{"num_hidden_layers": 16, "num_key_value_heads": 2, "head_dim": 64, "norm": "rmsnorm", "norm_place": "pre", "tie_word_embeddings": false, "init": "uniform", "init_std_up": 0.049, "learning_rate": 0.00834, "lr_mult_down": 0.7, "beta1": 0.95, "lr_head": 0.00734, "decay_shape": "linear", "doc_mask": true}
MLP neurons of a small language model. Each row is named by its layer, matrix (down: output weights) and neuron, and shows model dimensions 48-111. Each number is 50 + 12 x the weight over its row's rms, rounded and kept within 0 to 99. A neuron's up and down rows have the sign that makes its largest values positive.
A block is one neuron, or neurons of one layer that tend to fire together. After each block is what it responds to, as a language model described it from the Wikipedia text at the highest values.

L2.down52:39 46 59 64 42 50 55 58 53 47 38 61 68 42 58 50 56 52 62 65 61 46 60 37 21 42 55 68 69 60 45 57 67 62 29 53 51 30 43 56 43 41 53 43 57 46 49 42 55 41 46 55 45 41 42 55 69 59 28 59 38 61 42 56
L2.down156:71 40 74 42 62 48 59 42 36 52 32 66 61 46 50 46 31 52 47 52 46 56 53 42 54 61 37 57 62 58 44 66 33 75 46 39 57 47 78 46 48 69 39 32 55 54 61 65 46 37 70 63 58 57 56 61 48 65 55 61 61 59 49 38
L2.down175:49 38 63 35 34 48 42 27 26 49 40 56 76 46 35 22 45 52 38 36 39 56 35 47 44 51 41 49 43 64 44 28 41 71 72 39 53 60 62 61 39 54 36 45 45 49 38 42 30 53 48 38 53 47 52 48 56 56 47 59 50 46 41 47
L2.down178:37 40 52 39 65 36 57 63 52 42 45 41 53 45 60 63 50 39 73 65 58 52 46 25 58 21 53 52 44 38 78 58 34 48 36 50 56 57 61 36 59 49 36 30 44 41 50 56 60 33 63 51 48 66 58 29 39 54 46 63 43 25 37 61
L2.down237:70 40 45 61 50 27 53 44 55 47 48 43 30 32 53 64 29 48 48 58 34 62 66 53 66 32 75 65 54 44 50 39 47 52 51 69 77 48 64 64 32 57 42 75 53 34 82 49 57 38 50 57 54 53 60 64 36 72 44 61 50 39 46 34
L2.down302:47 55 26 33 44 31 55 66 48 43 64 54 44 35 44 35 46 40 42 68 50 42 55 24 34 50 55 46 16 49 53 55 55 55 48 43 68 55 62 32 24 52 26 39 60 53 60 45 58 51 52 47 53 71 43 47 36 60 43 57 38 39 28 44
L2.down475:36 57 35 64 35 54 52 52 62 57 70 66 54 55 70 48 71 40 40 49 44 52 60 32 47 45 52 61 60 52 38 49 59 46 36 46 47 61 47 38 49 49 45 54 38 42 38 52 59 43 38 53 44 66 60 49 55 48 54 56 53 59 55 46
L2.down507:63 53 58 71 44 42 39 74 55 43 50 43 50 51 50 13 70 59 38 65 44 59 29 56 57 38 66 73 48 55 53 50 47 51 63 49 24 68 51 42 53 49 60 48 56 78 65 69 48 30 59 75 67 58 54 71 61 41 48 55 51 39 56 58
First word-piece of a word split into several tokens, especially "mar" (marijuana, martial, marry, marshal), plus Ad(miral), ed(ucator), ev(olving).

L12.down128:32 41 40 38 42 47 34 54 58 44 44 59 38 29 50 63 46 51 57 59 43 53 52 57 42 37 49 37 48 79 68 55 45 29 56 57 46 57 52 31 39 54 55 48 66 51 57 38 42 17 63 14 40 62 51 34 52 61 66 48 54 50 53 51
L12.down210:69 46 54 53 29 39 62 52 43 52 34 42 50 47 31 64 54 55 67 59 68 47 52 64 51 43 55 64 63 52 45 49 63 66 43 69 55 53 50 44 58 55 46 49 55 50 31 43 42 32 56 35 42 34 44 53 51 50 53 49 53 55 51 66
L12.down245:57 54 61 54 37 44 52 43 53 41 36 50 46 49 51 58 36 38 61 53 50 45 52 49 32 38 33 59 63 38 38 39 53 49 42 64 46 71 57 40 79 58 60 46 46 55 45 39 57 49 66 65 54 36 61 48 41 53 45 29 59 32 56 65
L12.down499:45 58 67 57 52 51 57 52 45 38 47 48 42 44 55 63 22 54 57 50 44 60 44 50 50 50 42 46 35 36 61 68 63 59 42 65 37 54 60 44 43 59 68 39 47 41 51 60 43 41 46 47 46 50 63 44 28 61 34 55 47 58 68 48
Final pieces of adjectives that finish a split word, mostly -ic, -al, -ical, -ural, -ous, as in aesthet-ic, architect-ural, diploma-tic, biochemi-cal.

L12.down12:55 25 72 47 67 53 31 43 40 42 70 32 50 49 34 42 58 27 68 54 51 51 46 53 57 56 66 55 45 44 49 79 46 67 47 36 55 31 56 44 49 40 60 57 62 54 62 43 39 52 41 48 18 58 48 52 54 40 27 63 41 51 55 24
L12.down416:26 36 49 56 44 39 42 41 57 53 31 60 41 29 51 50 42 46 36 87 59 21 62 46 62 64 43 57 71 63 38 61 50 53 59 35 72 74 31 47 56 68 61 35 65 52 81 51 60 31 48 36 53 43 56 53 52 68 62 58 41 56 72 42
L12.down429:60 45 46 56 62 63 32 77 51 58 45 33 63 44 66 65 70 52 69 69 33 34 40 55 37 47 52 51 49 44 58 63 40 42 70 59 43 51 63 30 47 73 44 52 44 21 27 38 63 60 47 29 53 50 35 53 30 48 45 61 56 35 41 47
L12.down483:39 59 51 42 72 55 60 56 45 44 46 66 57 45 46 37 61 46 14 67 27 46 35 42 51 44 49 65 41 31 48 56 57 60 60 71 45 55 51 33 62 57 53 28 55 35 56 27 65 35 46 71 57 59 60 56 61 58 28 54 42 51 34 19
First fragment of a word broken into subword pieces, mostly a lone e or consonant+e, as in e|agle, e|arnings, Le|ctures, te|a.

L10.down21:15 60 37 30 55 55 52 39 59 41 55 44 52 75 45 48 69 57 31 46 46 62 64 35 38 33 77 52 79 56 50 58 41 57 35 53 38 67 38 53 58 39 59 35 58 35 59 43 62 43 59 39 59 42 42 46 56 44 45 67 49 62 30 31
L10.down40:53 52 67 21 37 43 65 72 58 42 44 37 47 38 59 58 46 55 41 74 48 46 55 55 41 39 74 54 42 66 50 66 70 37 43 46 58 62 54 55 31 48 49 59 44 51 53 51 43 44 46 28 33 55 42 53 45 37 60 64 51 68 57 62
Mostly "not" after auxiliaries or "to" (does not, will not, to not) and infinitive "to", would, allegedly, currently, all just before a verb; also line breaks before infobox list items.

L2.down17:33 53 50 44 46 56 63 45 55 44 29 72 49 58 44 65 49 56 59 69 50 43 43 35 55 49 47 40 70 50 45 34 33 58 37 57 52 56 54 48 68 42 29 86 38 48 63 51 48 64 49 40 51 61 69 38 48 46 51 59 48 54 50 46
L2.down24:62 59 56 40 47 39 55 51 56 43 42 70 49 59 65 53 48 51 44 45 59 36 48 58 55 35 33 68 64 54 42 52 61 54 54 53 45 56 60 54 66 52 56 40 69 48 57 54 43 52 59 53 37 43 46 53 48 42 46 43 64 50 27 68
L2.down27:43 39 53 51 61 56 62 45 63 60 47 58 52 66 35 52 40 55 63 49 48 50 47 50 54 51 24 30 53 53 42 62 49 60 27 31 57 45 50 25 51 51 46 58 52 48 53 81 32 76 48 62 47 53 47 61 44 82 50 56 42 42 55 46
L2.down62:64 61 50 61 34 49 30 57 55 63 75 64 42 52 32 45 43 57 64 42 40 40 55 50 69 53 37 56 50 51 52 57 73 51 54 40 56 65 56 73 42 53 41 52 34 51 50 66 47 51 36 48 49 57 67 54 56 34 58 41 54 44 33 73
L2.down68:45 62 61 53 57 71 46 52 48 77 32 53 57 69 43 68 55 61 39 48 65 61 47 59 41 51 52 40 67 64 28 58 78 19 45 40 44 36 61 50 49 49 57 42 50 38 45 87 40 53 64 53 40 38 36 60 40 47 60 52 48 39 43 61
L2.down217:27 40 66 36 45 43 37 56 45 67 57 51 62 53 54 36 45 35 56 62 43 32 58 48 35 67 25 41 56 42 52 71 49 45 67 47 58 73 46 42 49 66 49 28 57 51 65 70 34 45 57 37 46 69 48 68 52 50 33 47 29 47 38 51
L2.down225:52 55 54 36 53 34 62 47 41 56 54 53 61 31 33 42 37 43 65 57 49 53 27 55 56 60 58 52 64 47 67 59 35 47 52 62 66 64 60 79 62 48 46 72 41 45 67 64 48 50 51 56 70 56 76 52 39 70 34 53 42 50 44 56
L2.down335:61 48 59 58 28 52 43 30 54 37 44 63 47 67 56 42 55 37 40 25 23 57 43 64 59 57 42 51 39 56 59 62 43 38 36 61 50 38 44 57 47 43 40 51 45 61 44 68 51 31 53 38 46 63 48 56 53 49 32 42 38 47 27 47
Position or rank nouns and adjectives, usually after "the", such as top (top corner, top tier), first, last, second, third, every, and Team in sports tables.

L10.down185:36 36 32 69 56 48 40 74 55 58 45 67 38 52 49 60 35 67 54 71 54 49 71 41 43 60 35 57 48 40 35 39 54 49 30 36 51 39 61 48 43 60 51 29 50 48 60 74 52 32 46 46 49 22 51 53 51 47 45 58 30 69 40 73
L10.down266:50 35 31 63 39 57 42 45 38 44 47 55 50 39 58 48 56 86 47 83 53 56 44 67 19 67 47 51 56 37 48 58 53 71 56 60 43 60 61 57 61 59 40 54 70 59 54 51 68 63 50 64 53 49 54 44 53 69 31 52 59 41 60 71
Words in Wikipedia section headings, above all life in Early life, also Reception and Appearances, plus main verbs after a biography subject (played, founded, transferred).

L12.down171:38 64 39 49 47 58 60 59 40 55 59 35 39 49 73 26 49 56 54 60 73 49 56 50 62 44 51 59 50 31 38 58 32 44 56 33 63 60 53 38 47 56 32 43 51 48 38 35 49 59 42 43 54 51 50 73 41 50 63 56 39 55 44 47
L12.down329:45 37 56 51 49 48 49 54 39 58 41 47 55 39 46 47 48 37 44 44 59 26 63 54 47 50 45 47 60 30 53 35 40 41 42 42 09 58 71 59 37 50 84 56 49 59 50 51 56 51 68 42 49 58 31 30 60 37 48 54 51 66 28 40
L12.down370:61 67 67 56 70 51 24 50 28 68 45 24 35 55 67 39 23 59 44 37 61 61 67 62 58 41 35 56 40 75 71 40 34 59 52 72 68 41 42 58 50 49 52 51 59 31 59 51 39 54 63 57 58 45 64 62 30 43 32 57 43 45 53 45
L12.down493:57 58 68 53 54 53 49 51 37 54 51 48 43 51 48 44 64 50 41 48 47 47 49 56 48 65 55 44 55 31 51 50 68 62 44 48 44 48 27 45 46 59 38 51 82 43 28 44 38 53 52 49 44 43 24 69 29 77 47 62 36 62 70 62
Minute numbers after scorer names in football match goal lists, e.g. Kovács 49', Munn 82'; weaker on table numbers and ordinals like second.

L2.down30:55 61 26 74 63 81 48 66 22 66 55 60 58 42 47 51 55 61 58 51 45 47 64 32 60 46 64 37 60 67 53 69 40 73 47 29 37 57 68 57 64 56 39 50 54 42 44 49 32 25 44 75 65 48 65 63 47 74 41 53 63 45 61 36
L2.down190:36 60 24 76 69 40 61 67 52 57 39 68 29 63 60 61 73 47 59 38 46 47 24 59 37 50 59 57 62 37 38 46 54 59 68 46 55 44 41 68 46 47 42 68 54 37 55 34 55 50 68 54 59 41 47 67 34 51 51 39 52 47 44 47
L2.down192:44 44 45 46 42 60 35 58 58 29 67 36 40 39 44 69 43 29 41 60 53 52 73 49 51 33 58 37 41 68 66 44 52 44 21 27 48 47 53 48 32 66 54 56 41 59 63 56 55 47 45 67 29 38 69 34 47 54 51 50 39 48 49 35
L2.down284:49 57 39 36 51 35 56 45 52 42 36 51 41 71 49 48 70 56 51 57 54 57 41 39 56 46 67 64 57 59 42 39 49 57 61 46 51 40 71 35 28 63 45 53 39 44 48 63 63 14 45 62 68 41 42 57 47 53 52 54 36 49 60 48
L2.down306:50 43 62 43 51 66 53 62 39 54 41 58 58 50 54 62 51 40 15 41 25 72 51 69 52 59 46 50 53 51 61 39 59 57 39 47 69 45 45 41 57 51 29 42 57 47 57 66 79 56 28 69 64 70 50 54 49 54 56 30 48 72 52 28
L2.down332:52 59 62 50 68 50 55 37 52 53 52 57 48 38 44 47 49 64 58 41 31 50 44 29 43 29 51 59 55 47 66 34 47 62 51 46 35 46 59 66 61 27 50 54 47 57 29 60 71 29 63 72 57 51 65 68 69 43 35 48 57 56 43 37
L2.down366:32 63 70 67 24 52 50 70 39 71 52 66 61 30 74 44 48 49 31 55 63 71 57 59 36 56 44 28 43 43 80 47 57 56 62 41 55 39 56 49 40 45 34 43 51 51 45 43 43 69 45 81 46 55 56 49 42 43 29 43 38 37 55 27
L2.down472:65 44 41 35 42 43 63 62 22 42 48 67 27 29 45 63 52 38 42 45 62 66 57 47 68 76 36 51 38 45 51 42 72 61 43 45 56 65 74 38 54 42 48 46 50 38 66 46 24 71 65 61 46 55 55 38 45 63 39 51 66 51 55 41
Capitalized first word-pieces starting names and country codes after table pipes or commas, such as Am(ando), USA, Ram(ayah), David.

L12.down1:52 42 30 61 55 46 45 45 62 62 73 64 83 35 39 51 42 50 47 55 43 69 43 46 40 68 68 43 66 33 56 54 55 50 67 48 53 82 53 39 63 44 44 34 25 45 67 46 41 70 44 46 52 42 56 61 37 57 50 35 74 45 46 35
L12.down189:63 56 60 31 43 58 43 30 29 56 40 30 51 53 54 47 57 39 60 37 71 51 27 47 43 58 43 43 52 39 55 44 48 42 59 30 28 46 54 41 59 33 28 40 46 43 47 60 46 49 68 51 51 70 59 44 54 74 52 41 63 38 46 31
L12.down284:68 61 48 50 68 55 12 51 34 62 30 45 67 58 63 48 58 65 40 39 40 56 42 57 33 61 65 81 62 43 58 54 53 41 50 54 46 57 40 50 45 51 43 34 35 45 46 55 52 42 52 35 48 63 28 48 24 61 46 58 46 60 42 23
L12.down511:37 63 57 44 50 63 52 58 62 51 56 49 39 66 19 49 48 60 48 27 48 55 59 71 63 46 60 65 55 42 43 37 51 53 23 32 40 47 42 31 54 41 61 73 32 30 60 44 24 52 57 64 59 65 40 73 59 51 56 56 33 50 39 37
Fires on the first subword piece of a longer word split into several tokens, such as ne in negligent or neutral, sh in shocked, la in launched.

L10.down277:61 47 42 51 56 40 55 56 33 40 37 54 70 55 57 34 71 37 51 58 49 58 48 54 52 59 53 29 47 58 37 56 44 40 30 57 47 46 52 65 49 54 39 49 34 60 60 79 32 41 60 34 51 61 31 42 32 28 48 35 54 42 63 44
L10.down315:42 51 62 39 57 53 41 33 65 49 45 51 54 50 46 60 66 55 42 48 54 37 58 50 33 65 52 42 62 48 41 63 34 49 37 57 60 32 58 56 55 44 42 64 53 61 43 67 77 30 66 48 38 55 50 40 61 66 43 57 28 53 49 21
Opening word piece of a proper name split into several tokens, mostly surnames after a first name or in lists, tables and match scorers (Gre-ive, Sn-ow, Jar-vis).

L10.down118:37 30 48 61 70 59 59 54 51 31 42 48 43 61 39 34 61 58 37 46 56 60 56 36 59 57 68 54 63 34 41 51 57 57 50 77 67 42 40 58 52 59 42 52 48 44 67 72 66 48 54 62 73 56 69 36 85 43 41 55 63 67 51 31
L10.down463:56 66 63 64 54 64 34 64 56 37 65 54 61 44 62 83 29 51 48 66 53 66 36 54 36 62 38 63 49 34 53 44 39 60 48 55 38 45 56 54 34 64 31 51 33 49 42 26 51 41 50 71 58 34 52 37 72 45 58 32 52 39 57 25
First subword fragments of longer words split into pieces, such as enc(apsulates), rem(ember), re(enacts), un-rel(ated), mostly verbs and adjectives mid-sentence; it also fires more weakly on quote marks and closing parentheses.

L2.down105:27 55 53 55 57 43 53 56 64 51 59 50 43 39 53 50 47 48 78 72 55 46 37 63 54 45 72 43 70 52 47 47 73 37 33 46 31 60 62 45 54 58 53 50 47 43 51 48 34 44 45 50 43 66 56 62 46 43 19 47 38 60 58 40
L2.down130:30 58 24 44 45 60 64 29 51 47 47 41 44 44 39 44 54 63 60 48 49 49 55 52 46 52 54 66 61 51 55 60 56 52 54 60 50 56 44 52 50 27 60 53 66 71 52 39 36 55 45 51 57 53 23 56 67 48 28 59 50 56 38 42
L2.down145:56 69 51 53 51 43 48 63 67 31 48 64 51 44 59 48 81 44 61 56 48 47 55 57 63 56 57 67 52 56 66 63 71 48 37 41 50 62 28 35 41 49 39 56 47 45 55 48 47 31 60 45 53 66 58 42 69 70 34 51 51 54 47 48
L2.down162:58 68 45 71 48 50 52 53 53 77 30 77 54 40 47 49 47 42 55 44 42 56 56 40 49 36 47 44 59 48 43 51 78 30 40 21 55 37 65 58 71 30 48 67 19 29 56 39 47 57 26 55 49 44 63 63 67 48 32 64 44 54 25 42
L2.down238:59 43 37 46 50 55 57 32 50 52 43 54 36 42 76 52 51 57 61 57 68 47 54 60 54 40 48 59 61 46 60 26 58 26 50 65 51 59 69 44 56 59 45 62 63 49 48 32 32 36 50 44 39 47 66 33 23 65 40 65 50 40 63 42
L2.down304:72 47 51 49 39 49 45 41 60 66 64 46 57 49 39 53 47 41 55 60 61 33 63 59 33 70 62 51 58 36 42 64 54 32 48 60 56 59 32 36 41 70 60 71 27 55 61 48 61 62 71 72 44 66 36 51 47 66 52 64 43 57 29 42
L2.down322:51 62 32 47 63 55 34 54 46 68 59 52 36 45 58 32 39 47 44 50 50 54 53 68 52 38 49 52 39 62 54 48 48 48 79 26 44 69 74 76 67 63 27 48 57 43 56 51 62 42 40 41 40 67 66 53 45 59 72 76 48 49 46 51
L2.down481:47 64 54 53 76 53 85 36 50 53 52 59 44 27 67 62 42 49 72 46 56 50 61 67 48 64 32 47 33 58 27 52 41 45 66 24 55 71 65 52 53 51 35 62 64 51 49 31 59 56 42 58 49 47 72 72 55 67 53 64 58 69 53 43
First sub-word piece of a word split into several tokens, often in names or super- words, e.g. Fre(sno), super(ior), Fo(nzo).

L2.down26:49 54 60 46 45 44 33 40 43 65 52 42 57 43 52 34 19 39 51 36 50 68 67 71 62 37 52 45 47 54 55 62 54 62 41 50 51 46 66 54 71 50 48 46 32 63 40 65 61 31 55 46 56 59 67 45 51 48 42 47 40 57 45 13
L2.down40:46 42 38 34 40 59 47 42 33 48 59 38 57 43 50 54 40 59 73 46 45 52 42 54 30 68 35 39 43 29 39 45 40 64 09 42 45 55 62 48 39 40 39 42 50 66 60 42 42 43 48 58 59 34 39 57 51 62 33 31 41 63 32 58
L2.down90:64 63 37 50 60 49 43 42 44 54 47 46 56 36 61 43 35 53 58 67 33 55 57 39 30 46 47 36 45 30 26 52 38 47 61 45 50 49 52 48 39 40 77 47 39 49 72 45 48 44 44 33 32 41 48 71 48 56 46 44 50 50 27 59
L2.down197:67 37 48 49 32 45 33 44 64 46 46 49 36 54 57 79 49 37 41 52 41 59 52 63 42 50 59 43 63 36 50 55 50 63 40 43 45 73 52 61 59 47 37 66 41 31 59 59 60 35 66 62 72 54 54 40 47 35 31 47 39 46 42 57
L2.down266:57 27 53 40 30 30 63 39 39 55 50 51 41 36 55 64 32 47 52 68 55 38 46 52 67 64 57 47 55 53 74 36 50 60 44 59 31 64 43 65 58 59 48 50 50 59 54 49 27 47 51 43 45 40 50 44 58 56 41 50 65 53 62 65
L2.down301:52 51 61 37 68 50 42 50 41 42 49 45 38 26 48 54 27 65 51 45 48 46 53 59 50 49 57 52 56 33 59 56 47 61 39 55 49 52 46 59 65 34 47 46 44 35 67 66 67 48 42 56 59 45 69 52 55 68 37 47 27 57 46 52
L2.down353:78 51 41 46 37 42 56 25 53 35 54 30 47 47 56 81 36 43 46 42 39 59 39 66 66 62 45 27 53 44 49 85 57 58 19 51 52 56 49 37 43 47 30 46 44 33 62 67 38 57 19 44 51 52 64 36 42 56 43 49 46 53 47 59
L2.down491:35 41 53 37 53 52 43 29 58 66 50 40 47 53 61 57 36 59 64 32 56 58 52 40 50 57 57 45 61 20 46 45 41 59 61 57 64 65 28 47 44 39 46 49 49 66 54 63 25 56 23 63 62 45 40 35 68 47 44 20 46 61 38 69
Generic head nouns ending a noun phrase after a modifier, like drop structure, housing units, coastal regions, community, infrastructure; also some sentence-final periods.

L2.down79:66 59 65 39 52 48 47 68 61 49 51 37 38 48 54 50 48 62 41 36 34 59 39 52 44 62 38 68 52 35 67 57 64 54 52 43 64 66 58 61 58 44 50 26 57 43 53 59 58 67 46 53 43 49 40 57 54 69 59 45 35 46 22 45
L2.down128:25 49 69 44 52 50 47 60 71 30 35 53 51 45 47 63 45 50 36 54 39 54 59 68 55 55 48 33 67 56 63 47 45 46 50 47 43 41 58 72 35 42 53 29 49 51 55 56 58 33 41 40 27 57 46 56 32 45 54 71 18 61 65 46
L2.down147:38 53 61 34 47 34 32 53 42 45 48 47 65 39 47 62 40 55 50 70 29 68 46 51 20 41 26 37 72 64 33 41 47 56 48 44 44 60 47 58 44 30 37 48 52 36 51 37 64 36 51 52 43 54 45 40 48 62 51 56 61 48 36 52
L2.down166:62 64 56 48 35 44 50 46 64 55 33 45 54 47 53 44 57 29 61 62 56 60 44 39 25 53 66 64 59 54 55 42 35 38 44 69 45 48 59 42 60 61 45 57 53 49 41 54 50 68 49 34 42 61 46 38 49 38 63 56 43 61 40 48
L2.down338:34 51 77 40 55 52 36 49 32 58 59 49 61 58 62 51 60 47 67 34 45 40 48 67 61 78 47 34 61 63 40 57 51 56 58 42 41 72 45 53 48 42 52 35 38 44 36 28 60 44 51 46 52 35 46 51 50 49 57 50 40 48 52 46
L2.down368:43 43 63 63 57 65 67 33 40 53 49 67 61 70 50 48 50 46 56 46 61 63 52 31 39 51 35 50 28 65 33 58 43 59 58 40 59 53 36 69 37 62 33 45 55 41 35 47 62 55 44 66 40 45 59 46 49 68 48 38 70 40 49 46
L2.down406:49 63 62 54 62 38 51 33 61 43 56 50 34 57 41 40 51 49 36 61 25 49 42 50 42 59 35 38 53 63 41 73 59 35 76 35 62 42 69 76 50 35 29 63 58 53 71 39 58 49 51 59 40 41 60 52 49 51 63 54 54 43 56 49
L2.down428:21 56 46 42 54 58 66 34 57 26 52 70 30 52 49 55 34 34 49 54 25 37 53 59 19 54 52 34 57 43 62 55 66 64 60 60 45 78 37 53 38 46 49 63 56 42 54 50 70 63 49 47 52 44 42 64 49 62 64 52 64 57 52 47
Nouns naming a kind of work or item in filmographies, discographies and section headings, such as film, albums, song, role, plus scattered word pieces like un-, co-, non-.

L2.down121:66 51 35 54 32 51 49 17 52 38 65 53 41 40 46 38 42 62 40 58 38 55 48 71 37 80 29 62 63 58 56 56 60 39 58 46 31 57 65 49 66 64 32 27 59 33 32 37 59 62 39 41 59 53 54 48 50 44 36 49 44 37 52 30
L2.down127:32 69 62 44 40 47 55 45 40 37 67 52 52 49 47 41 47 56 50 55 72 59 59 33 33 61 68 61 35 49 43 51 68 43 46 66 48 62 60 69 51 68 53 47 55 42 61 50 48 31 30 42 47 56 69 50 43 50 67 49 50 58 33 50
L2.down146:24 58 45 38 44 61 40 74 61 30 54 45 58 44 55 53 52 38 29 56 39 66 59 76 50 30 47 47 45 46 35 52 36 54 55 40 48 38 26 50 60 57 42 30 52 47 15 50 46 40 57 42 58 40 73 45 37 79 52 65 59 55 24 50
L2.down212:36 52 45 74 43 46 61 58 16 37 61 46 46 75 62 39 38 38 27 46 59 24 45 67 30 37 45 43 55 60 44 66 64 49 67 57 58 58 48 60 56 58 48 57 46 33 48 56 57 62 60 53 66 45 58 46 50 38 46 34 48 40 55 61
L2.down248:56 56 47 59 74 50 50 58 59 40 37 45 55 74 52 41 45 51 29 49 86 53 42 54 43 36 71 46 59 32 54 54 32 44 69 44 67 42 36 53 48 40 48 56 49 55 63 79 50 61 62 58 45 59 60 45 25 69 42 50 35 39 45 29
L2.down310:53 46 36 42 53 34 43 55 38 51 54 52 36 37 48 67 51 38 47 55 78 24 56 49 28 45 42 68 63 44 44 44 68 51 49 32 50 48 47 46 71 45 34 54 57 15 51 54 57 76 43 45 44 34 60 56 35 40 37 57 39 47 48 46
L2.down360:46 38 54 67 67 34 74 40 27 52 56 49 42 50 47 51 49 34 57 42 50 27 64 59 30 36 44 43 51 65 53 55 27 52 48 28 55 49 49 59 65 28 54 53 64 37 36 66 60 43 55 54 41 39 53 47 26 51 68 62 47 42 46 57
L2.down429:51 41 49 38 44 59 52 40 53 42 54 43 60 52 69 49 42 67 55 32 38 49 36 21 54 47 38 63 43 52 69 43 43 53 38 64 51 60 28 52 47 34 29 41 56 52 67 39 43 75 50 65 47 62 58 48 45 36 65 43 81 66 71 47
Adverbs and modifiers placed mid-sentence before a verb or phrase: shortly, later, far, not, often, commonly, early, subsequently; also word-initial pieces spelled like them (far-ce, not-ices, even-ing).

L12.down72:85 63 61 42 60 58 42 44 55 37 49 51 41 38 34 37 66 58 52 59 54 52 19 49 34 43 37 56 49 61 71 46 32 65 58 35 39 62 51 50 31 24 44 30 35 68 45 54 43 77 50 48 55 63 30 32 66 54 51 47 56 61 62 41
L12.down254:25 54 37 38 56 63 43 51 54 47 55 46 55 41 49 64 45 70 59 39 66 36 49 52 52 65 25 50 39 70 67 54 37 43 44 47 56 37 46 54 45 59 60 46 50 54 46 66 72 32 58 40 49 45 66 50 42 49 68 33 57 65 48 50
L12.down282:78 52 48 69 34 33 52 58 43 76 37 41 51 50 60 75 60 40 60 33 50 41 52 35 69 46 52 43 53 45 26 30 46 67 68 61 54 56 72 65 47 36 63 48 42 48 47 31 62 44 42 64 59 55 34 29 52 42 40 37 32 54 31 27
L12.down371:45 69 53 73 30 63 48 46 42 48 51 50 59 43 51 41 27 36 61 45 63 32 72 49 35 62 59 32 65 29 44 47 50 65 56 49 40 32 47 76 32 67 50 41 55 57 38 42 55 44 43 40 66 63 35 61 32 35 41 51 47 42 46 51
First subword pieces of longer words, mostly prefixes such as re, co, un, mis and prem, as in re-dubbed, coworkers, unusually, mistake; also hyphens inside compound words.

L10.down95:54 26 63 23 58 53 69 64 50 41 43 30 41 45 29 41 27 52 72 34 64 34 55 64 47 23 44 43 46 34 65 51 37 49 37 41 48 40 51 57 25 57 44 44 63 49 54 44 57 41 48 51 43 68 48 53 48 43 74 45 42 34 57 57
L10.down350:33 31 60 53 54 54 45 55 63 34 44 51 53 48 57 57 51 61 44 63 47 57 61 46 63 34 47 29 61 63 64 54 60 45 69 54 38 80 37 64 44 48 59 54 44 50 57 46 55 60 46 99 55 56 61 54 42 44 65 54 37 37 43 71
Periods closing declarative sentences in encyclopedic prose, often before a paragraph break or a new sentence like "The", "It", "He".

L12.down100:68 63 50 38 38 75 57 34 36 77 58 37 31 59 63 49 45 44 45 44 45 49 34 46 49 61 62 30 50 64 60 37 54 38 79 45 46 43 46 24 58 47 60 44 40 67 48 71 49 52 34 53 52 70 44 42 52 57 14 44 50 50 57 54
L12.down142:17 52 43 65 71 40 51 36 72 25 39 46 43 31 68 53 44 42 47 56 49 66 61 49 53 40 36 53 52 20 49 68 38 40 45 49 44 44 64 56 47 38 48 73 66 42 64 42 65 42 41 40 62 26 68 59 70 22 66 41 49 47 45 49
L12.down186:38 43 36 65 51 49 35 49 38 50 61 61 34 43 66 65 34 63 67 46 50 55 72 59 43 60 12 49 61 69 45 38 57 60 59 60 71 39 35 48 50 45 48 60 59 68 60 42 48 62 44 62 34 67 49 61 71 24 69 73 73 29 41 63
L12.down275:78 64 65 54 50 55 42 55 43 54 71 46 22 62 45 41 62 54 60 59 61 62 36 54 64 53 23 23 53 62 48 42 24 62 41 68 23 66 43 67 46 49 62 57 41 70 40 26 69 46 51 69 58 51 34 50 58 57 45 45 48 63 58 61
Mostly the word after a comma that opens an alternate-name aside, like "commonly" or "also" in "X, also known as", plus "well" in "as well as" and suffix pieces.

L10.down280:49 37 44 61 51 32 68 50 55 79 41 81 43 57 34 49 69 69 48 75 45 56 54 54 33 53 38 54 40 41 53 49 68 60 57 35 43 56 45 53 56 37 49 31 32 38 45 40 59 52 47 43 55 64 73 45 48 49 41 34 44 63 35 41
L10.down340:42 46 53 45 48 45 60 64 47 42 35 45 59 69 64 43 57 68 44 50 33 66 53 54 38 54 44 55 72 52 49 54 75 65 66 59 53 50 35 32 39 55 44 22 48 50 56 62 39 33 51 45 46 70 44 39 43 64 32 50 48 36 55 67
Ordinal numbers naming centuries or rounds, mostly after "the", e.g. the late 18th century, 21st century, in the third round; weaker on other date words like late 1960s.